From a checkpoint of a small transformer trained on Wikipedia: 4838 steps.
MLP neurons of a small language model. Each row is named by its layer, matrix (up: input weights) and neuron, and shows model dimensions 0-95. Each number is 500 + 40 x the weight over its row's rms, rounded and kept within 0 to 999. Numbers have three digits each.
A block is one neuron, or neurons of one layer that tend to fire together. Before each block is what it responds to, as a language model described it from the Wikipedia text at the highest values.

Responds to: Verb-introducing to/modals
L3.up2430:508564496529485462554493440568592513431480530535481430447496518455557555548484547525465491455498504537509523481494532482460523466505461421516490517592459508461490500472463503514543474497465465455476472517510519522522461526510470500527536553470464539507528486527508461515484491547521511477

Responds to: Upcoming place-name predictor
L3.up2116:497504429522500482498514511540513500497506413523453512546473497481475493453458493544497484487457499461484513469504531497519440525551524452511472487474484513397484503490461496439488488502585527477512547521483552530460520519532564543501476456506532487527529585601509442522603545574571469515

Responds to: Critic or publication attribution
L5.up36:553499465471474526530470492450531484551546493540513472473495547537488458553541588462488463504463536551486531413451496523480471573477492454515525485588480507559417477510474506504556524544489488511526458517506511494531530477505537545474459488499452497503482451508493492561507524524563476576
L5.up567:422465445521487565533451500530611513484460527515539532413521528497486447523534521534480578523488456521510479511466505425521471553473490523577503544496484530490534493468541452454525547525476437533508466512506510408557502496488488577472465526486496489540477519497479541521524478496506465575
L5.up665:469505461387456521475477578499528538509533486501504512439551485554568543452473475502436504497486467479448473517545524474445485537538515453556480474482503501502494471537517446500414582509541508501570488508497474569522494497497588490531477493471450498460454454495471480535452530508466500596
L5.up1399:548444493486513510526542547500497518513437470545529543463537537482487543536573402575401507547521551547541429453504487528541503505466579445496561545565457547454492432457489499483501527508592531415541462464561460506492462583549518442518481470437522589466575474561455511494485564494481530543
L5.up1578:554495472533434515512449544603505519475560599454530591451523473513411560489522434491517584496512501394465481470510483440508430501492550532516492434491427560493431465444484527493521468493464532462533563499508495530550591501464489527512478511500565514445455533494494477522433538436458551500
L5.up1687:443461465532467499520462556494488507492524469540457549514523484475493534495420500624485565508567478462421475569470510519482434542521573454542495482477519487522443390502543559526441489483490510480488461509586497529541534421507502526471400474498529548476483546499486583553518499462438461503
L5.up1808:493512478544521504530522548529450476501474501559462512475545537508522429506466504535510519514478525530456535397488493432468479527455499476526506515536433546478449498470538574459433538550466565547542483464543475516506504529454548477440464463483516528450521589512564481522438480457419516520
L5.up2194:498583436500434569551556545538517456472507492480519443466490533436453442476386534478512496457464475560438493450501512460509510481497522442511503522522513543513470462461523483436482551475544583529446530405531504473436535543486494521567510491507552471548469538535443488517446522547420474494

Responds to: Ranking and superlative setups
L3.up1029:517444506472478497572460475538474520556514468454446576574480536534530415487454505529461485548482499406499515454391531494475393519501446576498442604524509554496413514473508578582536541508525449448511520512454510517462518453448445476481558543471459443463475468464467574462517469492493496505

Responds to: Chinese name syllable pieces
L4.up276:634516505552500573459528538568497541518479490404542460474474478527472541545510449473449538472552591548514537509565505544476506524475459490487537529574499483511539537458498509454504499520508449510431448434572551522596494567439476481414557530543433521502508485516521522474524481540460498539
L4.up528:435520522543449516533528497531537538492507536464454493510459514504553526415544514492533600499528526495466511477556467474504553460459464444533521577528414466550475536467530451457471528541474547512393425555464478473415485537514555463501438503525481456480471479525536515526462539552532540535
L4.up1584:532501500492486543504502494545466505567465482492545448525484476499520480515535455462490404500476497526502546506491480430540522467541592467405441452532456539467534482496517543582520463478520456562452511557459514466530486531445566500528490535605536510512503554478457506446375510514415491460
L4.up1612:499515467466506486470530512537528469505517496501515464512437524460497478511435544455553602519445513463515523455480557417421497422453422558533520520529498587547513467565408528527479473487480504515515523593537411528413522440420480576568507602496557529493498577487512595499528497479510460491
L4.up1953:473492440516448515556502515523481455440444508485536491515562466489501493495497489418520494479481574560482469409434491493517597496465536514458448483533491511514466490485478536531512453445547484488475529572489479516519487550542507463484386525575518557523543517489436493498448476511571519493
L4.up2270:472535528521492442466554449515483501499548478489586485429544511510540455537514500486475454548461477486497547516498457528397558496512476528453479516511478499515481556442484513486382529503550496509425470505474496528564529475588544591470468498513498398537448512559478547535552543571430509519
L4.up2564:486487536542450579461488520468495475498420497542564461455504468472503511536523473558516564513470535477517498520487490525520432486485485560493463582479443551470477520461505494555540469471469515436539516525519460541485559491508545543501426597474561442458487462515544513502465554513427415540
L4.up2623:558502520503542523514512551463464534519421536473573475504430528514523525533533451485497509455439465515499514451530464476566560490515444493520476509498522546522482528475491477524576488529450458505462449505459493488467488482476505425502519459534485473461459520450456558536448500557451544518

Responds to: Predicate "the" before superlatives
L5.up384:496491437510490492538559535444502463465493502502503486572493535466499465473451549490552484452459448453527498523544486547534595506481549523535484493498489490495490515504471495580479592487527489438498511537416475527591520537465494523504520516467417471479505577434544467519435468466484496518
L5.up418:477513482522428626544517462532559499535449516498512445530465480447469519505560471550519518544529508451489484437480493494556474432488478523491456453550546413481451540514486584589442518498471477477493463545438455544494473435523471495562438565471525481517460533500365452474494473533520441481
L5.up926:485527468540498533528531493541450507532511506508533477463530583506480499458494530490502456540454449466514487482475453567499530484419538455520480459487513428531504531459560547591452580444433439470489540517534476461473567450483521496500496462487455518503472447514445428489439517529418532501
L5.up943:506527481429445565502515484468459507534465426481599440482476460451510471560482519454511523468484504509535469515506495462439568483519439558470493558498493477431490476488566520528488529474514453505507508482520450525483532513539500486502515535537478516475562462445420515504544542441476531534
L5.up1373:440470526494492473608409474542524550518532513464539525549511490458530529509460522470491540474467450492520435488531536440518520502522388517530462510530553512520467539510520480575475505493486605514521489464536469547556475459498493521561508411528436461501520551489502476547466505445482489509
L5.up1374:410513444527516524534506508473528438436488538521473546462461532515488460597477556493426497536469472530519514475562504480520441476513464539521515532498479492408571457544518550542472518504467474549522508458442485483489605511479591433489500446482403494531484533508486514420475479476474529469
L5.up1854:507528496503526515444606472555479514568561487566458510522488413491451496540431538468498523475466472523453462512537516440542544511485480459466481478497427444511467512506563461400523511511470552512538522523511464509441576554476500464514537491475546491514476469510509511586510482504470467542
L5.up2076:510571476473508533543590495522517535527469518490479483520517473502479559473444513516507458440407541477468452450514510570528391541543456505569471553577551441469497487506443489511520474449479515476432500488549516535468544535379496561452481536546486470473482467507467457512502526547491453516

Responds to: Reception headings, year digits
L3.up980:497478453527529489526475420486532506495457532541498529468529520492499581508467533510560486552505505509453470490526570480432450510581524484516465585423495499467463455481431437592486513464504443514558409462487490427517450470529502470468384554543534438522451491511528536528451531550433455547

Responds to: Place-name comma separator
L4.up756:571475506456453488495452495517499512492505546556503435559547564504421482488575465446472503509416470523503532581463471461497524584515513554440466552518557500510479502466475530523464486595534447510475554526515491461489564569486597427506558508473490474536479421468450515528495487616489474500
L4.up1126:519474570532523506502463540542567488514522469489522571478423545546392521432448514513419532487532528492472476484521464483488481520535507518383473512480536537581516470466511489522467590490528523497447450490529467466498430543498550524512470506480445504507549424564524506458524550565523543459
L4.up1390:508512489492505481569452495531520511459435516478499518492504514497499582448550529450489530498487575495554439458546537402491487550496485524521479526442468534488508437477521438476446466474526475497479517505490482528547478493488583453565505395445523457506403492483555468472524501501518545443
L4.up1565:495425534480550477517449404476521545525489499491476508490541532493429550553515506447496460493476520501543537490543495420575438512441554517431466477506533448460474505545539522559529561474429472520530557526525490468523605445508502549478583468478526433497562514440500463528493443481548518550
L4.up1924:442511572509526488531471433571529518500549495560448439548473483458517541516531492456408496520487496543556429474526497469538484514561467487521530426523474515465482514431469445493478477503515538435496489550457582586427578536567579430522421466462519551400459576478457451525501494444491496534
L4.up2167:477485500527527510515527459507548533536510465510513491529497508487496476475495423471500568421462557488459534440579505544511492447484506499472543491476462531567468498526506497489536516513461516494517512454474449543456528450524457548465482489504512444450500530520540405496477539538475440491
L4.up2173:510431522516495454495554502488484525503508525487543443423480497503391513422432507463446520567510486530529445573468575509475496536515483466479499550492452516390551555446462519487533548513491469501495525547498485450484514513563495512479479486490522509450449515558444483516543502590497585472
L4.up2545:500536500527452520522455448463475448420577451538560532522438526510485581521443505511496435500513484494525510525519443566505457589567469466520486458497521496524527494498508485545429433430421509461532498552548473480460527509469478459508527498530548498514493527535575552495526510479534498609

Responds to: Slot before a bare verb
L5.up486:528446563483518526548509556461469509496478529464459476458481490535562513533504579518442502436411483437493527509521440446507523477540505495494565512420467462468465449471470486517478492490573503484424551534525587499459509563559437544483453485474572519475532510530477492473494522496543451503
L5.up917:544461513491493532532553510465526514538516528504491504359509571491556481504455542475473461490448522453463450469465451499540449491474464485562469438446459467482454539463466557363526468484456521529532568434499467523535530541494540525577460534462526523509553482521462515482583486593438496449
L5.up1226:484457537436479562482549542515536469512489433495480453497513458462434529487559527445512445445547497503511502544485528480499416462557427489571570545548494489489530464438495546502530535461492496557462516476524534580503382562485505560493494539522402489556485528413427497541435530487462447556
L5.up1430:476468491473543555482447507504526552501487513471545489436501473432438517590510474445474436431513485492510520536484538507508460550517450556548470544477491429399531511445452509512582537531532485582463531444441460547525492520506483464550466488516380508496496544486443467512442521576533463505
L5.up2465:472485475584537573454533508578548502473506501428557474556484536423463523502514525398537530457514483466491473475484550500542492562484482561536455551489416500497520493458442480515537549475526465477445419516517522526490513518546491495562431465493547461458506485565461512501458451483487478558
L5.up2506:496502503594500460479477513502488462515581486473488448406506426409400500508540507474499500465435429486489557490465559519523463475466561473546570468546476400515489508490439523491531518490491533524559539462425523504442510537471463588533495464525488456504446494471485487552518546498495498499
L5.up2658:446455558493555582481556535571532506572547507496475484454461502452481528583505515466502485412522464574567502558497491428468477498488511473577482527497492479462504497488442518532544537472503510546457494483450436527541519493501490490528442480440356510495520501451509462524445563514549516500
L5.up2729:394497522485510584476480494557525454453433560529489515512433473445499576454509476480462390386543470563517476530493441504470448517535495511444557565560538447501473476497482518482479489503503518528540533506478475524505458522515502480469475518393393497507514501458479569501472561492523513467

Responds to: Foreign name syllables
L5.up670:472475515531538571522503500507545462512509481519449477477494428484431503508465458469494547510436457433497512547454525511504592414522497514473588523572477440558527508471525461538545485519539502471477507503584494500490553565492536486527503466567512472468461585526453484455478492564469522544
L5.up849:423568539471503497535419537570552473481550488487435454509545495487521528504526475497502485487526458430537511556529469495444522489607531493511454509484511474456473493484518535551545449530459476503583521511464504523539561488513537500448528468522466479399460458501433489491472488531478524432
L5.up1054:382503484505488524549535447559546525531512481512573505546427526521477444491523480523459495497431500505511461556478533451541586515483468489504456508461541516421482539451495501462520580435563498513484499507454569451525493502411445449480457584533487554505564484489508506564451480523547505511
L5.up1106:455550449540522506574525432493498511491422480490571507583494532531547465514489541409466452485462522515417430498607453463482517496518519438454495517496537547490484392509502471462520535453510488498403540482524469471482563423482439495505446524512478489495583542442470474500522546516460522479
L5.up1275:444509523679581550546486472540537446503521471478491449510433496481425510499578576501486489495484479518451542524542461446495575401504503480458421531488520527487515538619475520431508531504546535519457547524441464579427550543477550559489504561577514527506569458449525436625483524553505460478
L5.up1538:477501468488508509622477483531413511506521467496462421496499520480486451551553528504434517485472530557458533504519508423447488545487457535546486517516442584439559578490426557544486531546429551513478620517475504481487490464482522477489508489503448497490516544564483509511422486525512518446
L5.up1823:471491491487531481546503482473527439512542433578458563497446528549487505421502513525496474464445448485518563482535481473494502418531462489558451504480473474494516541477508467540429461485452511427454545518530519521573482582438489507483473503536561563463532465531506435496423492532483498476
L5.up2301:483485499574583507538518476477425459509542527515485504494485454486460514524484505500491488468464487563489462572428468484476514482494562476506493440485502430423479562437504460521494496445581472492484587542433497480506460517463522490453518485560477539572505526438432469555454364463543503491

Responds to: Adjective-completing word endings
L3.up1555:514540536465463515495380481561383593553485493537465520429391474436544481530467474533538470496450486537486523499514481553507456529424469491514475534502516518503508563427574505504533527531478453481556483381485530475454494509511501547478551504529499514510442555459476631538481479497443503546

Responds to: Attributive adjective completion
L4.up1021:509561553495545497501461502516426579518521462450546476501557529602534476531583532480530389528471434568477538441516486504533479486479515494486458537550520559453464471539511526488436507436503542589468550578506516469539465571591384441504508490507507501513551503507539511530492496461478493522
L4.up1052:473476448566477485485448474506475524520439520454513491525490473462473515488460498468518497453493429528486460516532497483523583479493486476550421466419491459453438556466505402427472517476483454461515525456479537489519586552504498513554460556519485492531495468507421474498565499421468576483
L4.up1451:476509500599523552466478422553480477571537538482516489484553454429510511440447543510586504479447474556505540466531516546536576522565398477456502484524612438533522530477515422478535597457431497485470509503516518383479443490494487524457448478536531477530453527462542504534509448427477496493
L4.up1831:493529460510494564526384462478463522516494483476445452533489487547553459555491490527504488482444542546525499503459517511530537458412556488473463593508514550522479543513473451475525543403530541469482436477509538531566523587544498506397551467497499445487512537462499525420458477593528524440
L4.up1906:481500476554569554516521507435469490442481404505495513527498534483497520525599490525567517503501549469484567526452440505392535528494535475475454516489513547537531453517531588488521511499403492423450586530542474534526521450572513513505477484500457443460479442508457500498469455517513540473
L4.up2298:518500496435534552447493553498440484619422495498457487546444511464500484538515553583485450522483554485466495454452432537449581495434564426542488542440590589483457496511540481428529528425485525468502502436493491551517498410560568413564485520541453492520500508473515580478445506518490476486
L4.up2481:492505526592525453504447498497475502549448461504408530486521572491528522458518463493508498525507470506504499459520550526456548514517516486477534528494443450540505516446560490616588559486517530439505508435613525418415489520519488505466500426501488511442474537497456524568459430505517480533
L4.up2770:400453532501510478483468491513505585504434485455547449459548538415524507488513540517495534544446453443456443555496512512532496506444507447448440485491525514510471537448605579396493504514453491430535460530518504515527519477548480428504545488546454512426479521496427492468452414481472449465

Responds to: Predicate-complement determiners
L4.up267:476453444499612468538532520428450580554411479445560443555469503481453463537530515487558477496509548487491461460552526569543531491518498548473545485464552506478504503439532536530550503479569527524507569528517435538504513477516439486489564523479495492540479493488523472475563469538530518540
L4.up405:546483503494510522540523477527545550516519494494457509412496541454514439576414512529481526444482501540526501521511539563474458487439418524458562498514537492465474567516564459467473516451505511497524452473526495562463559477489478511526505477483464498504516575525534555482579454469555518557
L4.up887:477424523507506426513525526487551506576460444453536520522567455491517517475509456415543496491535543551570511477539606524565562505562454500446460530465478480469442523481570435507532541434465547435491457474482571539523477457541487563534462552441501521534556467435415486557482468522478526499
L4.up2030:481514455463446512466515482497463395454480523449498577465461415510559503572536489494525501477516504471517496444537476470477517448494497623430468525448569466553525578452541501450492466397500559465477531529569397524578554534521512528477498551464476426496564541492486507520487447502424517554
L4.up2175:472481557499483449498552518492451558482485494502506508491517453528538456522468465514564588499545573497486513409480535425567574555486521586498499527475468500524514493507538438505481515447493553460530501509546483545469461490539447435438470507554567509489517525464421473507478488484452526585
L4.up2209:532505517470518456475513528584499511560439546561515534480444485481454440519480403553451386449568546493465446469466464425537525516420434517462537486442589492528416426528524514472490505511498546476491488462538542497532501469547479491546556509560503529467514502449509492482529529481528485578
L4.up2303:473490496461510531535453490514461571474535455456510562520459523520489448495480535501555529484547439456484523464534512485456503542578485432451475471567520446501427501496549466527483596444496568471549544372524524496515516458484516560508476484472455531511535471508405507513492453426412513572
L4.up2634:424566476487496513532476501454503494556451478440503505572463472500459591510480484443507449448500495447519516475562525429547465537569502553442492523509517493417514459413575493530509468436448529512515520436488504491451536502441494416518485553450523506491538537441414520497472523464530586565

Responds to: Given-name endings
L3.up2459:464558565546453454513573496493524467480475555560460562435485491463520565492456504525509561511472462500494498502505479493534490484497517498571511493437514530455416428493505456468512619487518483547373443469508465489493405430574555562503467473517525531493507460489551499519505467589462478531

Responds to: Praise and ranking phrases
L4.up220:524443476581460513514464541510515465491447478518536470539496516483497527486455514483461457469475493507490521443480445514551529488507532467498499514497538471574479508519555498470479546462581535440475544440475519439498556555523522558549461516509475404497568534560520509588448487561404542512
L4.up370:450478508511559487508488503491478454447547500447469480467483516435489565458488452592527525551496448517506526526480541448461452540527476524531525450503480537491514509457530517565562598460553459533479515502538490461543520471476448485468467541480532456531449425496519491565493450551478535471
L4.up588:514530466522578521524490581526477520473457544502402552498486491488474508525483470480525502499460457468510486514429483441493533440534539515488485456499465554538520590445484458539484482495539524523512523521545487522523549475524490470471467489504512489495599457497538470499560475489537530548
L4.up1237:548456475510551470514480565513514536503484472576472452513444549487481548506464444491458424543579477509508493511431491459444476573460559520484474441497521567488471485499557511505467475507485482502501540498547483463494460475498556496554510472479471456495562487515516548535463476517482523520
L4.up1877:484463481552542577471399521524536483546450480522482518541507577440496521485495477498508534500511475473532426494495552528482454526523488591547512481545551473507546499425504468549528509490449566542492507452508527449589464526536521499561471458482475540475503499519492500552534496571518464489
L4.up2205:481551494457481490582471525486485470490500427546477518502435512440488546542503491538539522477465417464523542467502475495525513491434454427505559525607521515492472549423543490529470532434582469522529470452468513537489506522553530512493547456532494453441445542478499577463587535514432520559
L4.up2375:469554539471484465469473558499533454495498478443594434527505501434478497524455449558507480587517479546488448512523519513507449578487547442507528499524520482444534535511482523550511583478522490475433473497473594498488535512556527520459548467547475479519514514450511521522528411502473535519
L4.up2591:541538483507531455478496494517415557469458508510397550480461532532481495556468507507421538527535465503503442482528513497511557511462519493528483465482499491467471465463497420484523578525477474494438503445424520478428439490477578497578516489452478468549549448535534501488456509467455517504

Responds to: Word-initial u/o vowel fragments
L3.up2313:478506476490492464526592491515467494517438524502521490441447473454524461517439504509479550454527533425491437422480524474490551555493557442474476533544461489463510489492524484510506501487537475548505532557511430440474562579511501454468514487481455536526564434547443528507421502500488459500

Responds to: Infinitive to and modals
L4.up155:519556515531521527501519512486458457555511537554597460475510479466527531544508522466462446472530477541521480516541476534527489544542508485574490518513523441429532491492481500596497511521549496438485495523446507617532468509492516495515524478511460426532585576467464498472474565512546499455
L4.up398:458552503473527578509484497484543529465506514511480476483547491422512566521501460521449504518519465502498491469476545417482472454555505511532506519531477471516488505506490485563514557515459482492492557510468475529538538544485472596500506520516455472439451473481472524517511517505513535505
L4.up883:480489498440497531524400517475520492520517404470464445483537468462530462562477440516477550504523492508418560533466497492470478499493470511511550520495583497484496506500440515568518489456470422555491511480528541522558530457513491469532501587509468360475436485475411483480502490526509469479
L4.up1023:550510484466493540551579499514455509418538495502497417535501515471536527483524553475512462368453501512544488530460504446468533440512456470532498501499518595497453494502458481635552511516470484499480472404444522520500500544492502491514495490522535474509504442506407452532489401517434443512
L4.up1538:530487533516522484470453530502497514525503571541518512474513498453391517545451560489457525501473496491509539483500503491563474521538512483516520498441438438451497521452511525596599527537523495477481520430444519510513454478506508490543501551464491486480509498533504585475523533527490493459
L4.up2524:492539456497461501414492509474470442517453532468523537432501516493397485505532483491539535490507495532443510546469513453474505502496476576495510481562441545470537550519560525485551521508503478565500465465524495617507521530548361504523468529501452466487456486532506513468439601484515552516
L4.up2526:450585505555501556510563541457414495452493576584495435505490538505535471639494498510533484521513534525513541513505521459450457507439516531547421563448540507511469506493554551464459479535528539480497473500381407454479508414562514421494491495524430547531478498445558499467490517512535494525
L4.up2677:521495540412489500549552568539426465519517444560492448500579530452464585549517521471518518466524468470517462461463498490443476491487526485493543468537480519491465518544452505390541405533463440504561566558450561464561484572469530530485476498511472455490519571507481497483509506494534482458

Responds to: Person given names
L4.up50:440594434504535518459502483524482518501494515603502475497460463454482387537482509515496472515481520540456447512400478503499478473477515545489582510478462581550473448513492441484539567496553528570388500507533490505516498439439491562454465543480480501526536451547492535464502508454499528475
L4.up522:442546522579509520517488503539554500500495509511456522531535496501458459517478470482529498522435518506438469421459474490534474420564446460540477446550487512517505469507482479494555436457545504545521514529519521533497413441573461395506511426526504526490447486493528542484425513494457496552
L4.up1689:561502458523469499494520554421523503445478485601486470493510543469453500463510525514550509521560569490449452485548575515545494461506515509554486442503458499461489503548503584535535552471479454523442463435498448513489466437511495523530519479479515529502491527441447455561539407515471543493
L4.up1819:557573543586528462507561493465558511441512517573487491466495544510491502485504532517583469513505555542467456484488518503467508408517409493505536467527547504459450529533543471440584498478522514557482495546500459525567465492533468515509519452543519491471501476477447468502529458485504478491
L4.up1848:452510482554540509522566528467530535541502555573429503460451570552528485503468480457582485473570518467473473444412578468545527499539398461500443497551472488456528496412489509605524505502509563503491509564470442494507490492503454421488491563549541546453464524532445560503492424441475485433
L4.up2405:557485518556504485503480505495491492557504516533524526501486490452485546478458555514516531479545487470546493493563472511499548581468482457534516520471493487494474499517451489532507474538464577495546469510526479457513519444485517465474464573512453556482463509548454524546419548512502538598
L4.up2452:507491454470536508516536560480500486538535600547506536507593519429512525447482452593467450540514556518443423505450570466493399548503456493557533497511449506473476508546545542515525501507560548547560516445571474505558473484447544487513481514431506511464492532432526436534465444465469520492
L4.up2530:477558527496526504502479439452633472534507435528532524482470479437565558560468489504569538449440540477523415446546478495541465447537461478554509477445513514470542539620486503603485517501542475483538472426488466483465460507405591521454512550463469528508525536529540385507472514533463532489

Responds to: First name starts
L5.up68:470475489440503507468489478490483462548515475518534496484466565428489556474510491480522568492466543505472518462453494517494526449541513442541498491497449513474499501484515457512554525491407569479522528537585455416510465492491509471492526477497567511470467487457543468411484502470407459472
L5.up582:481561535538523405508568501470518441490527492545529463518547480435467520456489554487576538509370489492446502498484559446413550455450443445527481462509500579415532458567488535523536457446574505558467498453495486524507464464443514529555490499474495521461549534443506411506493432428473452514
L5.up626:543508531532439480447500514514443434457536433529494558467446470445507519491494503559474535467522465549437377405433561457493507432566453559565521500472497555470473457532540452494566521464585453502450532476519506469493496534478553563563536469534519524441484534490520551466513464507453532500
L5.up1391:448493497595513498561522547487485541502430480473524511459508487435456525458489557480533464479518550511511455442525556593441483502605562514499469441490424448472531481511518537441502501598463477492547508460507470541515481485480540500505511478464481513546601536485477515518406462463489502436
L5.up1470:456530505510469462539491478442532525478455525534489514486430503498499515432439471485525549538460438502500469489498522473497488499493485509538570490421475504499479546540472501461506502426513464588535576522435556565549394461502533466498547512523491507460538528477512488505516480436500461499
L5.up1673:505561514432502467495591487495552420494494496506498508496522531462505533498449524535512512413475474495497455466435587532480517415407501478594533466498503520464518495502542526505527541558550513508456480435446443487491449566466513543543514468540552559429499479446539489482553380419509506530
L5.up2249:475468489560504521463570484507505537467534513468515441531610526494496540516453570434466451480504495478499444502525522485435467521492509515543475480492500484475523458440493481516427483510491526427553470424489507374480455501374544493427538520511461482453509515452472508500426485508476477486
L5.up2660:529494569547489495501513490489527370493493427566477517542496454473488546477502483539495500525516437492492432489513507520518547477462482521509510429530495506459472495459472464478531556476596556453493536506493397568486442542436514600408520501540518470386522506545565510479555494523537548468